Weights of a small transformer language model.
Architecture: LayerNorm before each block, capped logits.
Training: a variant of Muon for these matrices, 470M tokens, 7177 steps.
MLP neurons of a small language model. Each row is named by its layer, matrix (up: input weights) and neuron, and shows model dimensions 96-351. Each number is 128 + 24 x the weight over its row's rms, rounded and kept within 0 to 255. Numbers have three digits each.
After each neuron's rows, "fires on" lists the tokens most often at its 100 highest values on Wikipedia text that the model never trained on.

L3.up1371:179136149127132150103088137126128142116149134106113114117150130106114145159146090130096148108128120138143178097123109154143139114150138116151119111148142088173128157110128117123151117144163137177122151136119138149121115129140144142153084172105141065113067119132115147149108148119149124122115124130140072156116128169100099081167112115152148152134163147144112135096150150165135135105119121133146101130109104158141164133104064106144107070171084163110130116136106100115143144121094153126131093142165061124150112156110142110109113138145107140107107105161166095123122166127108171105147121154109101163147114151102143126096107113132112115087131128144071144098097089119123097083135101104126085124143136110129113162117124140113101127112103132142134131123177112089101138125140127
fires on: "-", "ourt", " pr", " Pr", "as"

L8.up1381:116117160140156141135076162116118102127132107128174116144154173122130155124151123130096098121103160136125112120092139095135103106118076083147111096095086143137134126125112105167135171127134102126110159127171111155169117159131119091157125084173182106132130122158086123119129147200117144152117124119127124156110116125141118149130137081147145091099107155121157136136123142131130096111095164153120155093104121138097089167130118133116129170116134125118114120112094142129111120105147145140119140125148190126145101077133152126117093098097168101119118149107106117111156124151140136116103154130157145109107179124119144127141098154139086148085103138133096152133157097111113096078117140153102149104127143148116127164142149151179117121093146117151113137065121149111144103114127125
fires on: " In", " e", " in", "In", " pro"

L3.up1409:148109114126143086128147148127140122070080127161104152122152126104146156130166138105136157134095142208060134103159111070151111149098158123096135122140102116156142123113124148134109143153122080130105104125154115137132145159119164138111130102093144134164157155148097146115102099091092146093158121110124140087139134138164127119112171138156137149139122116144131102137143132129123121132115117133156137146131132107145106141139123110166126133110121130140124070104117130130127141141140129104150097141160103097120166162115157091127102124120128126096155147080108094106093125135113119147153084066169153087095160129173169133106086101142111118133137145115110124144130100123127119115128130104151146118113140095130137114147152105149125107163139140152122168135120134098157139138123166
fires on: "e", "al", "l", "ic", "ol", "re"

L5.up994:160120131145142144112112123130129151168118079159120120129091139123073146108097115135115105098114110126156112166099100116159157141089136138142111135131123156134133132107093116151088103138135136114117117101123126125108124171101155144144129066118069142132118150125090134157148142134119147128145111100073120146125086117184135116173142154135144090117127118171113092093116139173122118111089111126164150120121149136141133102138101175141161135087117111093121107111106094152084104094122123132103119105152120100134119132110130126135112136091142174116113105060118126176109130111139145138136171186135136106100128130130130129113082131130142143142105138145129111136142134149163091137109114127146141115085106111064154152117159133151151144156084081127110134149127141147139164125141144
fires on: " of", "n", " |", "ed", "f"

L8.up1881:151117118151160101115099126193116097064123136147114113176164109108135176139134131126148120124120159098158118106200107104120133140111109156119106128168090122085079172108162160125143106140135130154128132128132167116134180115161205120076170139119114133121120096120086104072095149073123130129119084152109136130126117128130082112159176108105158161139130157111109143131131153168106117149112109116130092148115106137128137124108104127129186106187153124117097104150097134162095134171150117131124115122100149126162109184097123166169106132163129132143188120130104117154119124137135125162106133105138084101115120175096138122152101155154150134136136119098124162135132091120147102128109104136102138150122132109154145073125115163130104126156102166086121135157113128115128145130122103
fires on: " of", " among", "all", " with", " All", " F"

L8.up1829:122163156136149109166124128148108113132132151132149144113128159146129101176121101135136093114123129148100122146120156127141115149136121105121154118102109122109138115159112141138160101094148111149136152121079144097132147110139125144150093131126162119121066149153106149140162118142154119128149099155073146086126102092141176139092128120101144122133110137155112119151097129118135107103126125137102139156093151158143123117125138110167086114089156127123109119139096127145136107096133115134100166078136116150123159169128138083079066133158132131140085110137124111146127082191151136150186140098166135159104132142135101098113137145102157149138084101151119121152154127183169126112177143178108151093128094145134099137147117112142175132088099086159102133153138116112112092156130106
fires on: " s", " en", " l", "ec", "yl"

L3.up1464:144097093122122157158117167080134144113141104117099128108127106118135128108130149136102118158130141108106109120136123099134163168186160131139135130095108150139121141152175131125128147117161115122148098092156156104082154105139153129097122196135115116112135140120125119130114115118139125194160152151137094172133150086129079115130089157099159097144123164146159146120108131170139150104113114138116089146111126107086155133139152097155142124144145095160118121112081187153133139131101171114167145116166205138141126104150090097132145111167121123127090170125147091155136140103127101115104083124099114135142096163106116128093126127154167108114135125156135158143146143148093135121137136122136094106137141135150117101111122155098092097104154125165091088125124103146152122103120084
fires on: " profess", "ix", "pl", "ribut", "fess", "ic"

L5.up1773:150103171111135153090078116120109174130147146136168123156108129124173141149139167106172108123120174151132141133103123122072090151111159114123154124100169126092140123117143137145130107101167181139165145141165185090150106142088097137124096094152107105121134115099163143123133121066120148130099135100098092121117112103121067122153133127163175119135147123135087149125167136067079105135074132141127109130089122096150130162114105123127117116115114161129120119092128112170129145110134146124124142171140125126107143141141143121094096136136102142097119134150133124132112126125135137111142103124161136121112119122143126156119145151140140119146162130105070157097161118097107106089137103172098142162111105145115131150135159115083126118154133135138149115065150148114070109118159125
fires on: " a", "–1", " |", "d", "–19"

L5.up1129:113132075131156114147077105165133124166106135144125094150132146138150160145178150128128134128141123120115135098114088145131182133133140172135073137130109122114125163108108176136177096136129076112118059138075117138111112117141130155112133137139113136196110140118120115101091125120156149131088138158154160181116087122090104141130152091130095121163126118123161087073108120150131122108157111134166091156122138114125133173124153114134152092153148124179175121124124134110113114143151117142149116106105152142125148136119195133135085124145111086156132123127153119137108113113117117132145152101123098131151146124112086051100109128158131143087132132183108163125126173106094145127133111130100094143111138140154125129117123134151141144158153149185133130139094102117112131147153108
fires on: " for", "et", " along", " of", " among"

L5.up1561:134159146122150095092133137138113102111157183129121178165138089143172131108163107125161153114149142121109094140085116173123150085091112127104123138095132141113137140140112137100131138103118153169107108105141127135162157092167124136150131097121157130089148106123142117141106113137139102141109166106102074132128134100109107113076096132107092149129131089118118097175127134095108122150121113119110122080117116138093106115127149136151093131148152145142088118138110081118149115135066118117099126116133097092107122116123143162111159142158131118097120081103145114126118140158159169157129131127134153114144150121170107116120144160153157170159137100144163133115076082106135153080189138147109154126110143089106127131156127148129145126110155086138167146106153110128131139110152142
fires on: "is", "ap", "ad", "yl", "ian", " were"

L3.up694:164134150155146114121096127113097113127101133122130141125182118114084151171159160120152126137158135080148166151105085121161149137153140125114133122102106159100076095146131130151113095191124120125148123138142119166135153137149098136132134161149106127133109123122167132140084122171135133111099110174108115098156140129119094126123081139100137095117172137125156129111096115101132143165122143130161122158150127096153141134144149130150181162162139108198135094165154129098105187113100123135120124137154161144097118150126143113127143126183141083125090147141146111125075137153122095140075115120137074084170138101113104088123137102172129111099142115153132136176104114125115133156126119125147145160139131144120129127126098142086119107145107174104121161154174151111127121170129135
fires on: "p", "y", "m", "er", "id", "st"

L8.up1227:113095100082130107150131163142152147129110179119112126125146121113180105107148111120143155100116158110134121107114107088100102156123087144118112149081117146090141133136126165124154143126090171120127135144147132145105123151106109095115121160129179120118113124125144102111110117143134190138107163101145127124148134136128166105119145153154130109161115110114111133136108120096183175136148092127162128114121110111109123142121147124116062119068148169143112115122125127153109191113118178109120110083169113136178121136153130147141108161133097075110122075106154116142157123134135120124119127103132103141135138129116130186144115130127136095123105121080087122121107107167151141095158153112158138149158095131141149136138135106104165156116166106171133107119115112098106145125085125
fires on: " s", " S", "es", " ac"

L3.up158:130125111147139119133122137133080137120153193161091149152136120152150137133116147137091124100130080130133117117155142120096110141129113136115142112086133100126161162124100122116180165119095142146134091092080161128166150118105119132138137103054138122128135094100121111136150116139148120139122147143166097143138076111134134149100091175173114092165142134122145140087093111128124095157146150161107144110110146175128090144111135142092126136123147172095103114142089125105112142129121131124091129171120102079165144113111137087091128151114136155122099136094093108111163100160139118167109136113159148127122134133139131186167129169138116148134160132077155132171101116093111094114112156123062116134120133191130124137124124148099134145110161119144098137136135123114154175099144148
fires on: "an", "ap", "iet", "ian", "olog", " t"

L3.up1861:117116121178128109134124088118158135118114155083117131122135148106065106146131127104155102158129096080127113135120100080156151111110126113111151092116164152132114140124158162121109118140069119134126081129078132132135107091134092120129127141108131103104140121153135128123121146097120124152113117136126139131127153135105128134092114082153146123136166146155090152101151129118057157096134102131122132107109141113116117144142165120089124097122176149127150130093071112122145155108124160163110127116132122152137116105143090094133123104174100094127116121115099137118122146154105106093164169085142151141145104107148102102165129171092136109136188159142153129118111165148112156118124100138172156123130134135155133067161137145125111137156164152149158160127142138050131144111177114
fires on: " –", " to", " |", " —", " 36", "ond"

L8.up840:178131113118139111118124110166097085170152135122116173096091125104135111117146114118098176170084161160155094128111120131150145138156153174121132082071154078148133113144106133144143119135140143159147106140110130119152168134080100165138125114135116161139085135082147106117114179113146127159118153122164097101093141149133087095114126166110111109124093157178120113130149098111126133095167148167124166097150142159120148112124153125133127118141135128120117087113127189160090110105073086160103112137101171162138141155145127164124118135141127134163163128155131129134102136110149135138123170109089142132127123126087118133145101117127109139140150107157148127105119111135110138113145097137156108087144148135123060108119132139180137113098101187148134152118135151155121114089140147
fires on: " l", "k", "l", "h", "ount", "app"

L3.up763:197149091104129114124138140114111154142123146117131093130143126120128127160126137145109163068159093125086146099131128143125137126152099132150112137168130141142117090162160127110103152117121135142116181117110160136133110128094138140155087084086144094138090143090127126121124136122132127111118111158169148149106119143128129123112139137123119119157092143082126109112143117137109138107179098125141155128117101110128145167139103126126141141153151175104171127183106151197131113137113132108119044097169071156118153152120090113126134108139111164099127125114154124120116127137102112105123155193109099120117130196102157126148145137107148117151116161151110143046115154134157098098090164097110113093126170101094123132089103117125126132154118095164161155135160132091132125125135121
fires on: "\n", "-", "ake"

L8.up1519:145171124164097133123143144134120123133133127142093151131127142122131143156165083145174166103107118130135111141111107135119150140114099109089131156140098123080071133118159154128138103085114133140073139153112114141120180113114114095077148155130091129100173107097091126139092163109122091153157136128138142151144160135190154131103143110132108126135117172127129152135113092177136139165114150145123080147138154121099149124124184110141151138119134145113098088119131135111103151141129129133192123119167104117153124120112151184118145117135137130120118124140129149139124107138148137107097092113085125115112143128168175123125109155123124073135109101128094111173116136109132096158102146142182094123140137117159135154130183086119128116089123125132122117154082107125159124122120106
fires on: " St", " st", "ur", "is"

L8.up1238:111157157124153127111093153148168135097121097121094107101120155147130144123147134137145112134142154092105145088122153131125123116096133147164137136144136163096154123139141126098123104133129126125088116081074151160127112130123091126133142111148148137165148139131096091149167099127128083141102158119136142144143146130093147087142146137124137092148127097141149105137119128140133149152144135094160108094145122124128128156097160109112085098081170149117149128121105134113093176088118142113108132074151129154147130124138132117108128088106108162143154159081169107147115111078143134122093130141171141098123093124135154123133149105101131132096122161099111117141129161089138107104135134159127120087142124118121087142121127143140126151139127117101179115152120155086111158128137129
fires on: " L", ".", " s", " Sh", " S", " R"

L5.up1140:128117110103118111077118095166108117144128118054129152119110080093149152086124118128112139102117161145179131134137110142131131182148099101102093132122151129164138139158172155118165138185137130149162143124097143120103166137163132149086096144142133120156129114128136130115106097098096177138089120134113136123130144117124132119121148085142125107104154123128104110137143096141093153158155142082111151111079160138116119113114115174103126114115111137106130104117167161118095105089120078135155139115157154130119102105170118156125132123104116145146130096169119149134137162100144148129117128111150167109155136117084141103141172146122116136058084146131116141139128154127140148128123147163107137114133151089144096157131124109171147061127115123168152107125120149133129109118108119
fires on: "h", "sh", " l", " sh", "ul", "il"

L8.up0:112109120157138144100147108153140162111154131163144120130111108100135117129151123152147092120089145127090108099121139113163163107157111108090131132119113106156121177115157115137137103169104114151124112077151147120099142126167119153103103120195130142132135079113151128162107130117106134123071120104119104131129104106154160116112161071097115125174173164126078125103103140148132168149182148129109133128145120118149113155076083150171110065147153079175135119161143114153091131115113096128169147115133125127146158112107098169134111089139131154138074135142136115088093109122077123117117160132122165112158118117103102161152170161119108146105112131097142166161122136128110151160113133131141128132105120123119156128129165119142120127118081112134101104127124165095133075141113116
fires on: " sh", " Sh", " F", "h", " Sc", " sp"

L3.up1573:143161148105118107127120153129155156206098117069113091119124131140151123184157146127118126161145115140138119128177135135125144145110119114100138148140126175120108172070120144128114092146091115105149131125123139121143115115057152118102122098132117101083128152119081119172142140122148151131143138110146114120112108156150131134177124134137108133101103104132154106133119108107164125179154179124127131104138138131161114138145119148126174166121119116160102083098123123097128163120173137094150121145085137116161069127133115102118155130147132130104094131135081163090138138165129105126122149162095063153174103136102121146146113129141113107125111095127094150132155131115142137101131117119130148167129144199097133118109180093127157123102085128120184129120118153122135079183120093
fires on: "er", "ent", "and", "age", "ur", "est"

L5.up857:142135125144124100134123121119171096129093089139113135112123165125144119138135123121134134093143118161094086141080129136098150116128145108180151116090070134133130154104118145124141128103119112116113094133138149156136118085125115156096152128118095133116119126163165132100119088113150143089091116163109146129097126091150123122143142135130112079163218167141118093140114155165120167084134126138107093133124115146116200121091151159094146104129135124125141169133140178107106128170125156088135132111125170118130150147173133140117127164127144153166137131124068104092113144121139176115156087105153120129135101088125122093121177113102108139165087131092149174092143131105121153117120117120105114136161123179134144144124153111107126109122126092104159125157141161164143088129160123
fires on: "it", "ourt", "il", "g", "ath", "al"

L5.up1039:095135083118119134116174138109122128137096141139159154137126105081178153094141121130130112091129098175125148120143134099154119130125180147133169123115138146167108147120153139144126121140144080132127151077147128139112083086145141147123139084103111122122165151134137096162082148114106092147130172136086102121135119116172161165109148139121107168143105164121150149141129137136141139113119178129114133105123121148127099089095139137146147129160097151122140117135160144126101089132146138112121115072137096176139085144113185150123126155119112112083136099137133079051119102141108115131200099137136130126131125142108133153140096129151143148127154149134121149150153124130144105112129112156157162148122148136104156132122158121166129109066072128157118134115113105121121150083139120
fires on: "qu", "ur", "ol", "al", "it"

L3.up1217:131191136157120103153167123128138144175154115100130108129145137090166119147110147122129156140128161082095156108113087094126080164106108140138111103116125142123118122124163102158133093092049135126081126116153191146126100131087096131114094125138109109095097130149125138166097151150109125113129153160136130101091117106132134150153142169102172124149104087151140134154120142143143095141126120138146152114136094133125107077138135129200130057113099122143120146115144130130098106130118110141127125064147120095154145112145144137117135116126147098112134171107162155135109128120096119137124108142161122133104138117131166134108103113153131125089132151175147162131175166083134131132075134093131116148129165102128162161137128148122136123085086115130162131106104114109108115107163105
fires on: " as", " or", "aving", " (", " and"

L5.up1628:160163155139128122103120158113133128112139104153163154107152154081109093157173143138142171155123118099120166156094097130137133136154138130143143100145106133117164133147163086179128116095137133171121176175112164094081139112163123148119113085125141087145165114123116128118107168146130109127105128156132092131151091159132128136122120139116100100128091113128121168094136091124139128140138133165137129146070124105124098155126132111115147161109089145096148110132139181082154121067136132141112113157126156166133145110100114158145200096143158118204110124160135120140113163120117118157155134121146112141127108092161094114158094109130073168109106137095158113106108130184117166128129100104168150156118135121140144138120104146128134107138107116112122124092156150075145115169121173
fires on: "y", "p", "ro", "d", "el", "5"

L3.up385:165137127119101140147098114116120135104106145096085146133138171139180165147106119156109113086137121119131123170168112096154114130103097152140142159097100108183135091144166147100122155079102112155133105109080129150116104115086130123116121130081124119108103133101149154159136158101102143112158073153173135127142105145113139126139117110096151119116144138150184090152149103132136115179156108098123146119146119139134112149089125132134100174123157160132133098130102119123135144141117151144159149076140120146119131123106155103110172127150095129105129140172159149114102125175118164123169128160080102122172170173123099139077142136117120142117067135147109149118104116097097135107118138112124123130133144098127114125108079135097103122122115140131179129114114100103172148106148099
fires on: "-", " family", " Sw"

L3.up1196:131127120123073139104153124117137132136156138111153115146067134129128152143152083129138110106172118124145136155111130090111163118144105136126183088133143145106133079149104095082134116160119111158141120124135117117126103099118064127139111142114116136084115105138093119117093107096131124116130113135121123155083093138132138111116150169098125183142141123157149133096167083085070099184146126122132094146105122116092099101125072135099142141141136195149144126160082101146132113150124150100142074114172124153130144128095159133108150102116175091110172131137154164127136144137180118158126111116126141100141145126123107152132118126093076173125142149132124145107107117088116139119126169121092148126154198112110136120092140171146113120156120126142132129125175099150168146109116067
fires on: "-", "i-"

L8.up447:177114159151120118133126097139126164138147145133061130111179123148077089139116108128137140178140127143118128139140149132133094160141154103111139118169128128086131128125139136058116113112135112102170126147129150113150122139115141125152139139188141091075122128151147162101168162126098139142122166138133121100130081110145124156139131066153091116086136139120118104131097107163070134123159134112119146102134104143134132142136159136131137144089124207102132144142073129108164116109116174123103134115136101099105124139111103156128094156137084146134089148123123129133099104095115151162156128109144098190154125145103125128165166134160132116133133148127098140152119081135137119136137128126148146108146129134210124106129116086151106114137097101136144130111135121103141122139129120
fires on: " |", " v", " to", " sp", " the", " D"

L5.up1090:147092097131155130137122099086089135138077121147134141151131181109096098115147154145159180165104141149128160081144142131116098167133142151161105131104115153088120100085155135146132098143135092142119120178124166130164108104100128140156121095110138160135104076089130124149126142149145141117154144100114079119115122185162164112113134149150104138077104082124072136130134131158149174093141151114141102080135142107131097112174164108111131150101081150125082086091133142144113124145098098149146118151125171104105145116134134103168113128157140141108165113148098119121160152137145127120099164138119128145171137103112118139147099112124140142137136123123093160083106148152073127159146113115145136112095173147114134133146125115115138165104156127132117148111125134137119100100128072
fires on: "y", "ab", "che", "at", "ig"

L3.up821:165161144133123118141140113144132120170094205111122103108115099122157144120137144097139115144166125078121126155123070107125138130146162179125134090102148126150112134092139135157125129111095108156116107126119114149114121122128082129175139146117169105126114158121142127153165165179092116108116139125133151130116159113127170096120125122103101119182138143116136110160116114114097124061142090132121150121124142094166130143117112119123152153136153123098185097158132140169137140120177179120108125134121138130124119105111112121102097122137125153158141115100113152179135101091120103101138123158075141135143127132109114146143108108095090112106140102126152135158112134130098096132132125090115149129158153147158111139152110102162179175113136119157112147118074133093124116133154149
fires on: "ig", "ew", "ect", " –", "igh", " to"

L8.up595:119113116112116130150123135098127090080121132134160104120119168154143113154158116139180114150120110139079149140150126081104135112108128139161129112142113114121144100144118119088143111198123136161094102137131104164174152119140151133117145152140154119193157134123126125130145150113116077123175156139150155173101137133139134145104136157132118144118133117123126138114149155148122152120135155176116112103141153158149139113134121108142135103119168139110125129140112148138089159092107070156131121111109127138086134150153060156127126139155114141162159155131146143111111104103125090140193154122094088128189098082140158161139142099105183156155138101096104074118097127149161163121144138121089108151101100132135150146147096134120083124149134134072127130111134117077099126125114094
fires on: " s", " S", " ft", "re"

L5.up1856:116146138155093142142104192171166120106149156129103136109113106164121098149117148110144124087161137113109128114126167102115152154083089116116159141136112146149110155153134076164099127118100143131106101118088141136127089116116103132168154143147139126180146159108118170124099186098109099133140076097137152116135129112095128160149113136110106132104139127113109154097097113135115141139098146134115105144095136100147149123109110102121143155141138073182153118080159111096137102135091131125112146110092113158147113144144132179116164193077162143083134140138156101077081109159133132094086125074162148141140125166101154145167172123139094138177127116101122134128142145141106137137144115151143111124082137148126115113121149112151110164105114123153084123150115080164103135148158169
fires on: "et", "ed", "ced", "usic", " made", " med"

L8.up1088:142146096115139133113108103122148122110132105145126147142138164130153139112147142112170134116163151106151132119092110135103116154119153138149128145158119160144130124097140177156135105132100136105117146136110150134102166124118161135123108147048122127133121094131107150170128158128185153093148141127114114116122133115156097118095119126148090099145158146110092126183118109131100153134141102100100083122168139116128114114160108085161158136193070120124169158126129153102113076176140118136108108154123164123107192136132092130131139157101143121117133089140105138087144151140146104139134133109125160155139127077114117162083165126122162153097114141164119158098091141109163154151103119121174169124112087150112110135160150113086127172132104106113119106077125127092130096141148098
fires on: "ment", "ition", "ction", "it", "\n ", "al"

L5.up1829:132142104137137160089124111095107141107163137125113090170069118143074184166108103130148126119121183120136137115118147120087117161168114139141130150126132103119102096152104156123140098123149100134179133168146143148076131197115157104120137146104115133104154114145056155130121135138105128167119122148128107113132082112127066132137118119116092131104106154106120105137123128172172172161149099176136094135109132114120176126135067121158145168178162100123146120108138102122118108164179127139110118136104110152146137097063163113163133116150110101123144104168118068100124137111116123128155102090176134124148102093135122194106113124107116102131135132112134111122096130137119130129128147150118173109145151144136119112150113099155136144130128129116124156139167143135134157115155109
fires on: "\n", "===", "==", " ==="

L8.up1579:144125132123108139177073129139121130115164147111126161129129136124145143148147151127144150143098084130149104122120192133162104106138112131160143093102119104128143147124120142113149148096168145183128126128133109114123105151161154135123125127090159077141128105116094128149096161169161117091089110134130155142082143130143167152135139144163118090101122134087135139115139119126123165161132058158128110130128157124117124132149125104115136082159141144119110133140073127168135108088088145128072171104168120137080130140144163164080161105146137097161189092110153143147124126106156107156141106107124103154158143101104146143125170150143182118088098124139093075140087087129140107165157150141099132119120121124120081106124097117122159131102114116132173131132125124121161139165140137
fires on: " l", " s", " L", " h", " S"

L5.up702:160122134169129168125158098155154147127095144118141114123145089123126103162101138142145139100115105150090135115132140145116128166121136135096149138130084121156129177125137170135129083100124111106109109133149116120098125133134168136131166137101101144122134130126085113109083107115133103108083129153101154146103159172119115133109119102176146125175154120112147106097131154085084119142150161082146089188131091146141068132112141113147084148122128090117121100151108116130093083111165143140109142123131159125109155136161152151140115138120118119127115162110121140109167119195092158127135143101148143099109098123112103114118132116136129163147122107136136148164128096133156125125104119123114156163103127142113121111116106094152135125142111130168133184087122130149170113147138149
fires on: " the", " N", ",", " S", " M", " G"

L8.up348:134144160143140157126139128159181138130125126145111137122138143110104158122157160169135087089075111112188115123096104136154103097157144109167126090150189115137111157160087117124106086100185109132152138151114116117135162142077142145138128109099100104137158119152157172106138152130164137162128112083121088162144152129101145119145159130154125114115149155150169127120122159110115153103095090129113123166122101111115127134123096153141107121159128082136115082147104104131127164100105124128143128101134121077142123125096114187161141130115118146119104105075164147095114196158151130120116117139131137122147115133109121087117131103144139115129137165107103130121110147125143124127146121121109180105101139106162129153145160112156134086152117144107091127111073137080134073110148116
fires on: " |", " m", "ing", " as", " of"

L5.up1758:135124104138119121094161172113131092130145140135131116128161148133122123127174106117141124077176143095133119140121150166088128133110155082106144171131167136123121134101129133170146135168153140125116171128096144132130151108125142116132126118169100138131113149128138144094139122106130115085147167116145109118133109129135091153076164138115162104104128151110111129142139157150127133125109152151168127133114078139156124135153111142109170122119167143106116115102105065136140175111117107122160114123148115138138105112129082152122114138108142153138120113150097116117154107060162135142198058114126141112179108128149147112095141145092111125135128126127119148105117133105145165106148122161144110094127084120119118169069153112121095134167114147131152172115079110113129157151126123
fires on: "ic", "o", "gr", "art", "c", "ell"

L3.up1390:186161145117129139139153126072144085127137174169137122148138160193090147104093110156120143108168102102120136153107139143195105142113144093176155129108115159136128118088097121146089091136158144157080139115142124152141142081141129128145126091133141108162136104110138134085168177111126156098134133112129090183137125078150110140084108091155137138150121110090142092109158108092112120125126134099119113146094167120167157151190101143137110104109125158100096067129118112182150169104156095128148103129111155131174119114130087126143106117098126129106149108099157112139115135098106160138131138119159136131136129112125147140099168101132136146112110175113144146103151152148107106124133150130145117118154133107111138102152128112154104133119145120168115133118093115128132109122095155
fires on: "c", "ic", "al", "iv"

L5.up604:161116136142126134104102122162105138166096148142138150173111114092113067125101135164119110083145147147106100095145147152073129145112107132129145121118131152135169119111140113132161125138141119139152123110108146089076091104122124150109134109159157168113157144129098148132144118145116091112103125158147157150120106142116119052116149132131113093191133137142114126129126135103069153137116084134131111121124117103159144127131117118082127141141179142106100148142119134083152121173158113115098127101116115089109163151083135112144132143152130115136116089113122096130160132161085123165166152124142101087139085144124092126114121137139148152106155154145054126130071124143132140128116110118131147143111125102152116076118125134149098136140127114150117126102084165135152126129124138
fires on: " Sp", " R", " I", " M", " S", " N"

L3.up1216:146149179122104120120129102081144125144079122132088122131127116161144124141159145124151132122107146082119105141112107141109161129125135141106120152126107179141172155108112129195125128153134092132092125139116147139111116131080112154131157087133113116120165140157151096165105163115138138161149119130131101098144147152124132116133128112135155134134135093116122071129138110128086139128105126153103098112112125119166068118159136126160161090133109131107155114074117120105159154121177109165132105115112120163139121142115155169152129114144165121092103157095159145171135104142132118154131089115107133129097112123161154129099094075153142087130130107121141137139136091151100097134107110140088128167155156162166125119124131155121110076121140117103142107046100172136096137161121116
fires on: "er", ".", "ou", "est", "et", "red"

L5.up651:125121140118088160128130166143155105112111104154075089101138150123134145103175142116168133117113154141137136167122169133149118176149091092132114152118102106141141101095103102131141131119132090109125130171137105122110164131151129153139157118103122105149181145129110127146108142149145117153109140096164125130165142151087084139151144116083127131122126166123088085124138134118105136125084132120139113128146101152153100130108112142131170101120139150125119112069164149155172111120082089132095144123119126104135130158132106157125125135120126101099142131094128160118115101107103125178148086147101107115087122143123103102104149135153120140097146121108137123095132138130099080104102146147152139129142146097143118133121125133149122134135103123154106127127140072049138124156063124
fires on: " and", ".", "b", "est", " or", " than"

L3.up602:144099167143163111091130139144138152134093157145091146147126156144093130166102141133144114105151112133106098182112110138100124144097116120169118113149129104116089095136157149081112139079122120133159103128160140165118155133119109129126138170141151137084135126154140134144140131143146163137140099107136130191167132159166114140133164172108156090090153114102156104112097110097134097081117149147103162174128149105124098155117171118126140158141142104161171123169142132177141146139152123107141101110165131138130089153117094099154095203128179148165146144135128123090137104100107126131143125151150126145140173129134116112093113119120108131142136154162114125091177121117161125137126122157124133119115125172119143138133128104149123098114112169118078130080123095090147083129125129
fires on: "er", " from", " By", "rom", "ight"

L8.up530:128126128135136150094088093108161099115098157129130113125115127080148127118161134163059112121116162140094095128147125113122112145169128125143112141133112059132160121078109115117130119089112130116161103136124162120149144115077122130144128098165145138125116132150132120105125169095120107127123107114119168121115084133156132135140100094182131107135160151117092106136135145101085126106096129093081136117154130140130177097130169176122121122115122140144140135128150115136169116096126123106147138111133131119185121117130121139113106119126170110106168120153139074169177130171099109114158103124163098115162088120143109099105120074122116152151097118159150110157106142149157123117126156102135162118144107092166134094114116127072128128151108159114119177136151143142118083102097137
fires on: "ly", " to", "ently", " been", "ued", " would"

L3.up911:127136088114119126098125158111094080124111134110114152093097165145117176113130091154102092101133108150117117162109098137169137150134147155136127141151099093144105134143070109127117146126119161109168137087182107112102129145100150103132081102141090133115131120171130141123124133088184102106113127152133134140136157150126150148127143101123175088071164145140132115148146135147144124107131199128119122140147133104127138098176155196123125134130146167119140132112115129121125141123132136141098119099110119136154081137172155150147118126118150158116130109151156145117119122130090129112138109131146129096164123128102144141117135090161077131141077120144135129128125118137123146151107132131117121148127186124153129088072125146074099152118108092119157125124169130095153092089125185
fires on: "ly", "ver", "ently"

L8.up570:125189127130137087161148096148120084147159160148122160144140135125126142103105123109095100168145152128149137156130113093117129119140194104135114127141157137128109112156122126131141150129141132090169111154176140179082137116095105125108153129156094108085130123128093173157125164121108136113159130108115117126157146127149154118142129162103147153164140150098154147131131126114131131095124138170135106120107166132128099111097152134146132139093130073115160140165099135131158135130091104157123168093121140092142114090092148175142112122125163065179131124158128151113121109116107134124140101097135131140109128112107159130137104121129117124125146134096175127105125131108163135149080103137115110151113153118109142124128108095163153104164089129161122078132141116113087120130140076
fires on: " and", " or", " than", "ar"

L3.up395:156138130130121137101132116163093151145176105134092160110130101081144133154149140144107117108098101107125117142095128089161162122113156116160175140103137138166156107118142157151135091052108110145158123103125124118124129093115130137133132099162140110160155181129132133103146101148079114091139120125142156102128125120105133144119162127156153135193115081116147155154135088137149107148109145141140117165100135106155118160130097112136112129147136153132132162066143135088149133151116120092113135134119145159157132108148093107147137098126156147162129151127166131087126125138120151149117144135130138103175126129141101146121147162124112175187126059101108099126109135087104071108160149143157114159165136106142135113139106083130102135116132149171095114099179118108138102098125128
fires on: "2", "al", "7", "on", "ric", "5"